config = dict(
    num_hidden_layers=8,
    hidden_size=512,
    num_attention_heads=6,
    num_key_value_heads=1,
    head_dim=128,
    intermediate_size=4096,
    vocab_size=50257,
    hidden_act='gelu',
    norm='layernorm',
    norm_place='pre',
    norm_eps=1e-05,
    positions='rope',
    rope_theta=2940.0,
    rope_fraction=1.0,
    qk_norm=False,
    attn_scale=0.0884,
    bias='none',
    tie_word_embeddings=True,
    parallel_block=True,
    init='normal',
    init_std_qkv=0.0211,
    init_std_o=0.0,
    init_std_up=0.0211,
    init_std_down=0.0,
    optimizer='adamw',
    learning_rate=0.000768,
    beta1=0.9,
    beta2=0.99,
    weight_decay=0.15,
    lr_head=0.00696,
    max_grad_norm=0.5,
    warmup_steps=507,
    schedule='wsd',
    decay_fraction=0.831,
    decay_shape='linear',
    final_lr_fraction=0.1,
    batch_tokens=65536,
    max_seq_len=1024,
    doc_mask=False,
    train_tokens=533200000,
    max_steps=8136,
    dataset='wikipedia_en',
)
MLP neurons of a small language model. Each row is named by its layer, matrix (down: output weights) and neuron, and shows model dimensions 0-169. Each number is 128 + 24 x the weight over its row's rms, rounded and kept within 0 to 255. Numbers have three digits each.
A block is one neuron, or neurons of one layer that tend to fire together. After each block is what it responds to, as a language model described it from the Wikipedia text at the highest values.

L2.down117:173097134116167100121121134128129151129065121140150096132142130162118103130120114137121137090085147130134074145130171102121108118161151162158166132139149128105102101121144088162140149158129139162143059090124128165137109145160169150134139116136138124115118077153126148126117129119126096133106119146096185102121109123119149086143131136112119144116171136140121168178117106136158129146131144131167112180093139114164157148142124129167077138095123175124119138147109130127164167096104104110094149126121131127145140123
L2.down805:132115134130196127154098133134143124121110149119153137115138151131105133138164113098096098109136110123167152152109143118162113110152143109168132130126123127100065158107099140149116089129124136124131080121146133114138113084153121172097114164186164136132140074096156151108109127120118137103117106151123153140142168132178118142100132130105118143121114158141113144152075103088126128125133158142122102149080127109158122151081138156171118134129138132122203155081158116130112101108189124091153150133090119162125127144
L2.down1548:122133161118134147153113142147070161127106111135115136131108107136149089145171136108120147151110123103093131126090179104118134134094118103106124119079144099171102141119136136114123121154139165100124116085138128148137100140113133135111105144108118151106133108074158104143123131111131145133137099150101149135087116138124110160126152155114132162110126172084083148154127104129146119141138147089106157130091088124143180118114128143140142145112181120132199134109137175122158113095163155107157127123076133126101105150
L2.down2002:160103106140168143131084116143092111130126139156148140137141112188134078161152110107119147158137111160127148133148166154173094109149103111134133104093105092126128144112146107128098138113088142114123055106141155172127126095126139090126137109142142118114109129101089138109088140112139122090115095124107136114096128161135155096149115164118123123145100138128127136109151122122131143121130124097137142154095133146148109160105138136132133123063141153150159169105111140142135142105118126130134148103140149118115128131
L2.down2145:125134140114163080121119156088062133093111100108133116135113145138177111140113140146140078105109141128130130141137101114147165126121161097156093134133157109147123135138084172104143113143137169116147112087156100103143063157061112106138162132119145112160134120091161084088122115126155127165127104146141116182168107127148135130139086121115187121116098147141174159157109129155160122116172121156163153120149143151134123180168153116127151122126128106134158123143144127121176066124106105112105138131158122113177113146
L2.down2966:203133139141163093139106146130052112127111155146111113114111111171133097139121129117120144124116146164167145151123169129142111070148111117136143097136108088125120159104120150174107105139084126125108084084106152136088090123098139147111126138141149137115157150058092175127105146139141107109119114102125145137114110138121111143130093138111134143127129147100081157093149101129132108126152126115126117141113129136135090154108144100156123126093138134134179144074144177172128156124117094075116128123135115117087162127
L2.down2994:150100122089140091179046168151123127115098136148167148168179127176149108155105127125110149149143108106136134130151149132125100063164127127119114128186097126169122090163126111144106125113109121138105109126130112114112144102127138104130150136184190104161109108141133135121104138159093107110130106121125102118158129141160142113150139087119168120076145163132095101149159128104137125121179094117157115094121111165160107152103158084182092099108159129155110097113114178104151097089132138139128104098128112162071150099
L2.down3124:153116139162110113162075118155138191102100179155133116127136143162110088152144139128142135114095095098108156115152222118112121120159119142119104118121136091125113117149113110121117128157128111151138084109088147163171112082109122164115107128117143165059143137146168139175106172090116140177140118118151133163141099157155173107142127083135152142124154139118115114109167107137110160143111125090117146129155145140114124117145104139126069162112095108139157106132102102108117137132112137076136123119087114134136148144
Description: Words opening a new clause right after a verb or comma: "that" after believed/said/noted, or "initially", "usually", "but", "when".

L2.down689:130126150117129149102099100105120182119138126167144159182100143164134128118105132132129142128130119145117109163153120172091110104109111150128148085054140089145161071117147196166143115102101122109158158141123073142091163115109162117096156079134116154107158118105133118091168138110107155140127113123134099119144121136158111114145122146087132072114132121126113109110134122111146153085117088121132109144157160117107107159132121128100083137130183113165101120154156174099124102175135121135127152128170105122183132131
L2.down1041:134110144104137114162148117081116134123126131122174139153132136164094124083146139155108145117129159135127123113103144118156102104127092110139155127100116090159103132107093146193119136128135178145128122085113122158073113135138154120131117114135130129142119106090118153144140176167133095153158145130073146154102120116136131141120115138129111124128182108134123154108164154115145125135113123141135108109130144095116118139188171136158133112050159150110145128084132129091154132131103102158126152126135105196141159146
L2.down2442:158130166187152106131099166112117128104086194127109130094119115107114121124100103125124151152155110122133172107135134145146132138150100116131117080131160102143078150136095086136118149162160134116112117071118148143125099085097148136133139152082139140132115115106111104076129180188146137132136093084151150110105132107127134126148119089116127156112142124123092141143184084102146109121130143122122140113122147115101080143127145126109150138092134129070063134117106137106129141090116110116123137143122118170126161120
L2.down2443:132122100189115138159137108118071141162096127104149104158133170149124106150121139102111096125117119161117104128099115151140150093122122099133155140164120185144108090117143131142137155133065142135162128102130153134132097157145127117063095114133131127095160143109141141139160111127138124130152149083093087166083071156099133102104115129103118120138173115132134118142140152102111152127112139133144125121108145116104103106165156124124087145114147132149169116118132183098109114121139096101081165126149119166120122098
L2.down2905:097124137115137158155096117148136093146133141166148158117141119120117086154147144154100143129160134178137130118158128092134124113109103122086151163145093141144075145127105167160125138111142122095171147087160117145139087123136146102138116123107111126186084150165115139168130147131155110140119110077139153127148127094122146136116110141140132138112111143088112125132151126088123114151133181115128141130115144081180129069123189140118139111084107174124131193095082155099109120103142105096150170132076157141108095099
L2.down2987:095110124121134076148182105108178150145156156126125183117073160150086145148164121085132124113120124182114135116113117150128146123122104107108096165102104097111090142115111104115091140128125150086095131082156178141114104159102098105126127118135109127171136147161080155110149116126135151164111108087125039129104132141117181124116065144163101111107133137144144133102122102130157133144140122133078141145135152157133122110155124107103140112107135129120106132085134130148109129122128110131126104149140132125155127112
L2.down3568:146128132102137129165134091112133108137148160142162127138152108141131129154130186104114128087161166144158185131106100152117187147139152128115152160169116106174079142146123123174177174099124132096123148111096134120082097142126137142135110120124137126126150138172134140141118109109093100100187056117133095094118111118117146187098132141154151125072159121098128134102132112077135130155118142174104111106085105144146116131127169107153125122157130122139094165139137118156138075143076133117152127186127146096093119096
L2.down4036:099119170099136126131105094129112097122092112132138128164099145162106147088159116113143142056164156107109077141145139120127099097153120157106106125152127081115130104098117117127097167119142144108148163104136090153117132135153119138162116155162157146172146144103090106198147156181094096140123146101119134149103153090155135162138107156092161136115149112159145136174165106105118180195131114173078139132153097112133158105163127175100104076129156125121132138110084127116121135094128106129130146130116116161107175128
Description: Nouns and verbs naming an action or outcome, often military or competitive, such as capture, defeat, destruction, loss, win, earned. Also word-final suffix pieces like -ing, -ation, -ization.

L2.down1222:092142147128113071093120154144104151104137164146110101164106135085109155154119104114063116137149150137092148138114118116149158128138096090124130090140145158159147136159070152135077109114111132132121124098097109084125111078139130135142144133133154138138161103100152132120131119143173132104166141141134117157138137136134125083115112128140148138130190123099112134114173162088116073122152116115130121116127159140154088107170192120111120148113128120145101114089088112151148142128090125167131097145144142127127126101
L2.down1644:122104146125141096120134117096133138086142140118118130117113138138143063156111099108152133077111154179164145184100164144128138118068131143153143141122113132136121142134119105107105128166105131136167146119096102127170128118132162159127145183179164157130131114147164152122098110124137137126135140109117143124090118134101149092183184116120132124093108145118129097133158112162118143137097146104109147101132134151144118156159147133146128096147139115125067141107115153113108104118167147116119135142108133077120077121
L2.down1775:134121153142131096163147129116149109128148090141124128121125185159122098137109136104090120141114173144129134161070150133102125130104165130175096128126141126122145125151146151101126132136135130133153104152150178140174146107107108123132126113137146123117101170151136102161138126074191147139144097185099131135095137123115125133122132107095109110088119171091112126147106088157100078193126122118102134138131111130108153102098104155122145151171113160116100136097157137116135147113100126124143170137117166125184106173
L2.down2094:135105149104135101107101110143093131158142163136167120108136104133147164144119151132168141097107123125165110127090120138126157141105144111138163125156156102135121123119116075125112145125159111108085151073100116129113109095132132138106137122139130179094137086113135108084143179177104093183105137143142144101139137121134096126132161143137125131149123134137139094142133147148099095090096138124129155071112108157130104152139127093141140116139128159151108084109121158093074090122131170155099111119146073131072146134
L2.down2475:145134123167125122097145129119086123116158113163125140131110098153144138120123090140116118131082103148161154102086163187088113100118117144130142117090119160125166170146115160105078069213087123104118155131113160162094124147113140096117111148096169148087134117181150141149143155105129114118143095097123157162168114113132084104135133149125121120138139136149131120141133136106126129135141147117132125111156110143137162137143112128148102164171097102124138092155087067126153143142120149134133154119133175117144134136
L2.down2821:105132145151137153171136127125095146113085107143153140099161119119095123079106137151132151144123122113144155155168086160180141126133101078130083165123137104098102182103101146136142139116122155125113145128155143137120122100082165106144146119076136154148141090165094149117105150118116149138123123124110155115139073087115092127179133110132109131160112099177121129162107136149101133150142103148104118124137147127131114094116137128115115121137144157120140104114137118069158056095124142121139149119130149110149126132
L2.down3126:115094117121130101140104118111062124143177121127212096121148161069141159116143140136159134134105108121115136159097159121109103136087130114125115126120124139108115133149131100135138109126117186103150134046132113133133131121120124083128143110136118143107091111126129113113149155126149140111116084141113165138121144124126171111126113074113105175133159156135138166145114119157114120136119083120107118131107147148132092155124106104089108121181098133144093131124176115098099116081131126117127128156148065149125123117
L2.down3832:070095098093133092167089139124147090119124081146149139091094116147165092160155155113139164130110140145104167114118111130105080133118106129104089157086155116149136156128102130124110152135137092119113113140134089113121127153121099106106143105082126120128160114119126107124094119161135131116113157143181119139151107124112106123139126149139077108127122160184138173168113154117146129107138127139142103099160099109108129143099082106129153134126106127127132155133116114129150091091181152156150156129145125144136132120
Description: Cell separators and sport or event words in sports results tables and infoboxes, such as "|" after a championship, steeplechase, doubles, cycling, basketball.

L4.down582:158117131125163157104118078144083154148104112159118142147123130177119125075116145156104132120113134139124132095142155151112100108147126137135160137111119104121180145133097148085145093078089110121133145078105118110131141107113137092083121141171115114133118085143140123119155152131089048112127088123096144137110098141130208117160116109146155133120181113069116109121132111141098116112114139128110142147095155149142161152111128137118134112113109143138131140147117194116088146094122151115068112152098124121109090146
L4.down1193:134132150118117147156133102156116154110095129113113116145086069172177171130138191141119148173106142102147134089108141143148115133154190145133159122143146131146129069171127125114159137093119131141124158095110111098102141181187140152106156105142106096104156113128149145118138144169120096076142126112103092093116148109127114190132125113170105122137154157147136136134110097128153141128084104176125138116126124134165163193097109153165137152150108110127100093091134126154126124134107147143150154126096129116080163111
L4.down1418:093131136108121171102111095117142097143096040142111120133105172185127057132095127101109128127119125124140130130086093129150153122105129136115092150147147178133152141106114130126170131132117144144137114137152113130140159162123170156154106164153145093115151120129140130108171116117129149150119158092132125089119131142140115151094139135107135110124146137153152146132149131149127137165139145149096057124104164145144147123101090149152100139122120115094146142123164106132127163117126159060101140134134143127137124146
L4.down2426:146136130145126126125112111105166121144129116147109125143119174116141154082140119128130132133170132169108161123132128155113116136115134129141124114167112121103115129117144117152128136126113094109084119135120137065130132110123154106126136136137106138137132130160133108104114164151100073132107141130151129129132149112124135135103106155159106120130112163111197125153133082114127137088076125156145121115107118138078131177085123114100114117109086118104109163111140117115123112171113100152117163116121104150110158124
L4.down2553:097093097152135156111114131140144127124149110130157174102101127161166125131135145119088112150078153111136135164099133122043115126157130119090151139105131170096165147107187172124180147118152149110129129100128114139101097123124141103141111105132153149134131092099121133127132125106157107138120118079138090148130115092175148127120125114092134125107111104094118143097158100160148134121137156119120121131144149107125104091074119180118147168161164136143124114138142137127154123121121154115147149132117127180148164138
L4.down3362:087139112132081104133105103119130111147117156123157129100183126124158124123150127138134142165124122149104121086133126138158091130116138131167154144154136094121140136117112094154108150115093164110133143065192120112118107081093156122161118109120131156101132122107119118167131145129107094141137128121091080129113114138147156117138154131067134119130138150144143087112108079124097147112110108157113110147135127109125158107118180098105139116118099136139120151140153102082084117137145141123126165153095116154118131115
L4.down4019:128104112107147150184138119184112114150096140094123130100130139140149130139133183115105122116120072135106152145143121110106103144124076134161105142136188151110097125100155126090082150152152138186120147167116121152092110164113120095141071091168138127158136090105163123138096148102142142128131126146136093103100095139081173163095078086133168139105198152149125120116130110100109111146167148134138183118139091124142094136102166135148161140112122119139136129109144114101114158134123123133149131153156108131120122115
L4.down4044:093160117115116147102090129106128119119128138146171129165116129135109105108113157097132126117090131120147120171150127138136156135125125117071164097090113126145113108091126138112121165148141100106113160109130123109154162104163139132110142104107133148100113147155180099125141096092127143110133126134128120173133136144135122130122169136139126129112191142130150120124113136122117118109203058075122133134120110146138151112143104128137176150149162100128128104158109167126116115160113179143109109143128115118082114135
Description: The second word of short descriptive labels in tables, lists and infoboxes, such as Short film, Group stage, Nominated work, set designer.

L5.down3865:133154097132136119107149075130138105144133140129121116106148131120137136132133156145153141141079116173140125130121110102150107125065095149145128129144106183127093110086139144140165096111108142111138095100156134116104095177115136141115095093164118104132150131114148117136146127135133158121092100105146136141077121137137118133103144074131077122112160158191128136135143113143155147075139114120155106135165121117122106178121166156161115142127145110094130111137156121120117140147157088100111137139135145143132202103
Description: The first content word of a noun phrase right after "the" or a "==" header, often before "of" or "s" (use, Battle, History, 198-0s).

L5.down2673:120122158147134151109126095130110158174128118151152108139152113118124128144126088165081116083134123150145098124157142080138094150139121146143073146155117182129154178066100122066132081177093123118137096092111105154068113109105153088104129181152142143100172113119141131103133148162119103106157119097103120107147103163116134102143163118130134086115114128092141144123125129126150146100120099139123145142115157131140155112079125145134123090124138124122136174144124123087136086149111129118101094143127157141083145131
Description: The last word of a short multi-word phrase filling a Wikipedia table cell or list item, just before the next pipe or comma, e.g. Short film, Fourth party, Northern end.

L2.down354:124093103090126094109164113135128142087096153124115102106122130121170136132164136123152091135111139131125096139180088107098104086120127166123133112139109105109143121119089106125170086126116163176163115130102104124125102103153150133160130155143118098152151098120088133139164089158144128134132112085077121151161142138140164147169119106148177125147143132133143098162127165130140136149146105108150072129138139143160151110106095160072144166091155155115113106138070125112172050144141105130103160125059133151129123101
L2.down384:083073086148130144107096143177151125110090141138104149148151123183150100074129154146143162147113130133142134160139106132157125089166207154118132122088110144172117166119102145113123126127119121121150123143148141114147114133146125113119109071149136135177177138115116169104090140124133135113110121155133133106141105133151133138098168113112102107149133121092123108093132115090102075156146115173108105127155153137147141130097117106142132175103099109132164113110093085097127118135148140133146133094092142124151137120
L2.down2370:123122134096165113168134136159089130120117162142131113155160117123122109123151133072136155122132123151108112112124121145084120088177124178143149152104095113128116118117129177130119206132118139161160076122166149089111087130143117104138079120136145160142120159110128143130139184135143154133085118130138131120117108133092084141094151124087131121107145137142094075102141158124167106168119131173176135153101133144144088174134085145144137138107122123128109120114103139105139180151128133171084126115117121155144100099
L2.down2728:154114097179104112148151113136073118140101129120151126116162160120141137160152142154104143136112114136127124106118126113125117165135119152191115109142130153181121123109128117119162161108101143138125139125136116101122190081133117082076118150103105139131152141108145132131127143178126093130080126122106099114125094187116149079093097093102150173164144167113107119099101110156116102141175117138148082152151143126119138115136127136167094124085132117150106147140101140095104104149107094142156135136153143088146106153
L2.down3007:147175147127139100162117145079208125129111123154139121094155105159128131159135088110097113141125088117123109110169106141146155090148112128165134132141134114132102102130103109147171122097136143135160102116164135098095119122116106111115117164137131159142122154118109112165100172140129146132109141165135125094115144140099116142066123083101127155112148156154133073128136136123131170132106133135104133133104140137119128129127124117138099138101162154126147133077105136158148147090118139173113144141086146162121157119
L2.down3077:123120092108136145131182125154063154090071149116114108111168124087144130101164136095189121148096131127115150125142125123153133137113125130145166126148144125115100181110114151119137130113145127109120108097136122116131105140136131098135144088134109126144133119135127134119132129145132148132185129151105138102100119135108144115115142132149165150076152167122131103162116183104111096104113123123129098098160145111154103132136106112123122152096189155124124110152096143129124102141133124152102164109076121151145131099
L2.down3196:118120148112122124114117122158129140136163097144141118116135122151143108118124111141117120113159133140119084098119126112118112150129132115123148118103127108116139103073123099097155107103126148148122149080112134154086134132157098123114162166147100128164103112149172157128091133142088127107099140157151113101135137151123154158126160105139141074132155141133165108092141120140109156147140167101144135149106088153129120124116109177164174126131114142136105102150131108088143167096169090185114087130171090172111123128
L2.down3300:117153172107139155149103129150111096133130161128116105090119142130135157135122140125110110113115114139115144124140123112116099136126075143125120135158128136116144174140145095154147119132134120136127118097134116100167144091078101108115091094128142145111110153147114110127141084115107127160138122118112162143125136195113108137164072108094091116137135079090155147126151116129153144117139131128177112150156158107165137142084134138164148117124131165114154072112131125140106118156142127092137147110084165123069133111
Description: Plural nouns or their final -s/-ers piece, mostly collective or institutional groups, e.g. teams, councils, mourners, companies, families, plus some -s verbs.

L4.down280:146105119108056159157107167126089166150099118103130096117123119157135132126127124103152126123144131136120089097140107083145126119160105125137130151099135105146175148106117113146148122154143133154141096083124136196134145144138115148139088151139119136126119148084118119152130133110140132142142090109076147119131108138122097126109103131150130171124167126167132096118147074139146166146135132093178170200098134126171121130099117158123130118113142142112113120123167135093106148117113143133166102125125084119165094114
L4.down452:151109136126102136149151115094141141112134123097148159096187133155148135121132144187144092162096113106101177140132169172139077154125151087129104138139155103120108126127121172132118108115114118144124108109177165096116116132098123154125129124147110145114138127138143118123147147155145151132115146118167154189140134091151095140112145136135081114124162157127102085108124096140153148108171142140107130203114148088155117120143145082163119131115146087117142123136091072138110099158156128137121142111151158111119150108
L4.down747:162139122133127175177137127123115120104159151141167128145169143107136112094166171154141173176172115135089097102107099077163129136127126161150144109110112116151080107109131118131124161107116149112082097064125146096114114166136102126163135163165065133136123101095092145113137127116127155097151136111153100152105081136165153092123136111148140164129126164074133105120130110111140125126159117105087147074168157133135094106119161136119136149147143092123113112138093105101110135123124135171126138113149150144111088128
L4.down1303:126132098102149081123158135127120149126106062153119105123149151142169114123157126065104093127181104162154112149111090122081121079128130166112092132131130150134113106144119096147119088168110133115122136061151116144115119088127149113118164122115130104088127145121163155151123181137136108154131117153178142114124137107130138145110125147123114113139139147139102158101099099101151118133142156139092147116140111122138099135137045151147136176127159094135088195113101105099118111140159090149129138116114135118180133098
L4.down1629:119147095148145151113158126109098124127084134128127172125130100134134098100106083134134125145148096140141146151141117134135132113140139122143123153135132174127130079111098114160147172141123188119107119091124129145123141168130143144149126149161098106080165175141128137192098143130123108116096123124128133133100148109110152128178103127109096143146167135142099155142134129144132117138141154129086125126145083149155111128143141173145124123120146147174099140114140139121116156153119143117112157102148097139157086106
L4.down2741:104121114104102160114156115130106132115129122128126117139145156125154108086119169104165148144174135141178077123084096129111122119111144124128120099119131117113115117111095114110131063213129097150132121055139110124123129099077153139125157112117084138105123141130149167124135119162119146164086129129150105104128116121117145100170096144139124157155139147158143122050120066144144152128148136162123156134100152118142130145093104101129176170112093117117104144097103165137153118147139128160123135084153061115097201127
L4.down2951:154132121149138129133122131085096138121157130110126087114176139108122136104102147175171155166119131132154146137125163149151091119131146113109154168104120117141116162161148133107109096135122131153135138094099078140129127110140142121117150133102139144127100143114141123156141132162103102113149128124160152123112106148130108133155144145132159142096131134140086092103107149126149143161118154132131136176130073120145110150127134106113157141108081121141115121103149100121103108101114131111191150126120113131137115171
L4.down4048:167151154082132159166156126127104126108120113142123120112120124156134112123119159139095122151100121125128124152126155121124106065124093120093134085156151129174130147169148119137159137148097187117103143110137135164098124082122143100115152127114144111059146111160184111123107148130117128110126114123122143120133096148151155126130171129193079118127117136105089089099102113116158174119135119136134156175119096168147151130156110142148148152115142116141148136110157135067139117125110126122097134158152138134123137132
Description: Mainly and (also or, commas, which) right after a noun phrase, joining it to a parallel item, e.g. textures and vocals, defects or vulnerabilities.

L4.down48:148118174147107121139133112111120131129110130086139114149162128121126141121121103155098133150107151133150097151154125147172131168125097127138144130112094099146125101144123122123070135156112099085141140074089161150128127135103126158136103122120144147098105125129185118141150148195117110108144149165121101168106124147160140104122167148114160123136132140167187151141104158126136125148124125103152148140114095135099120141156149158153128123135131110119060099144130106094141088097130091190122123098149101125083107121
L4.down99:116120136107116119175132109132125109104163143145074126117174129157140121158120152129126158173095141132125179093122166128100159128123084099127130128107130105113128156173147135125127098132140125118135088120143126144135113167167132134165094097109144105090108087069138110134093142102168098105135107168112155144110105151152101104100173127128117131119072142130124141116138102113163141119087110119144080100129115135152123141101128127116128108102136105130106124130129094122135131135104103120117143147165098129158114123
L4.down1843:099090154138173086112107128118124160101110102114124127129135143135103115135115158155121126139130146146138177132133115137143131146115112137096187119139149124101119173110148128095143139133167088129122132093150162150098133129124128137137147133143100161109125127079121131153142125122108109141123128152133093133132108105146125150147124184089182142134102141138159124097120143157139120122131089097125172120128098133148127144160169127093147092091152178118114091126107104155135156155107111139100142141118122172120114142
L4.down2899:111127116085106108130148128095159128122136086141134119094140125171117110096090127159140151128154144149159108119115114162179128127129123109171139138103132125106091163107152112092099132158071106138126132138096136119125131114130136166127089158158114097126109149150119124090149093084087110120151151161091109127091112112126135103124087098102125105122128122130168112127139161120127125127127147091119112091174128131113114106100116135109081159081172152126149135128128144133126146131099167157107084172116128146183125154
L4.down3099:144150156156115063098153141080145122105168135108148173124130128102148178134115133146144115127129119127146140118158158116107089115158100114164164115077087139128145186104095119136102127139153151114096122135150152168139153079130104112167133126084147114186109132109120114148103143158129110139132135136173118127107118147148146124121182170122137155093073151134079133129065145167196103095144117119094148143119111095131123115152127179109123132079157122122106105140139129148118135099152143126127133112106080165092164099
L4.down3104:135147127129120115111091150110127148106128148116141139098184167148101122186165124124114118137082120153141143094137132136102122132137119125098116126158166079095128111124138159141113120101142116108146125149135140099069151119121104131129118135106137135086109148155102150148144139145114139100094173154151102148088169084152121172109166159170176125097153130128129100121163080103148163151113110112152125151120100127143135155147125126139111158071134115139132124161108131144147115131112116140097121101171097130107099133
L4.down3350:156113165161136123121134145129098166105088155091138144136149123086142165152122135145092097112139159160106118138161122159118108103173109069064150119109118108124119119152117083128134129122090100080146144053125132140118111138091163156136102121162175141111102158146149113144109127169065089136112163132114095103078147191152159139134120157131127159117107092140147137129136143146111153100077135132141134150104095119147165085123152145090132084109157147156128086165149121173152109146095153096147157123135116118068146138
L4.down3527:137116119169134112143113112119098155137104164120177137138133130143069103128151136155146157124158127112098096081129105141168118115112158112131184140137091093122118125138114139156119170134127134160078112102111118120131114129117077118141112107112093127092160129097158076137145161136158098196142177146092135156088153084125127131129099122115145175118144136129155155109163176130118079149183098105155143106155087134056099123146164132119112089094171134099122099140088115119115149100152138133133120092093085153105181151
Description: Abstract or mass nouns and their suffixes after "the" or an adjective, often followed by "of", such as use, habits, sincer-ity, haught-iness.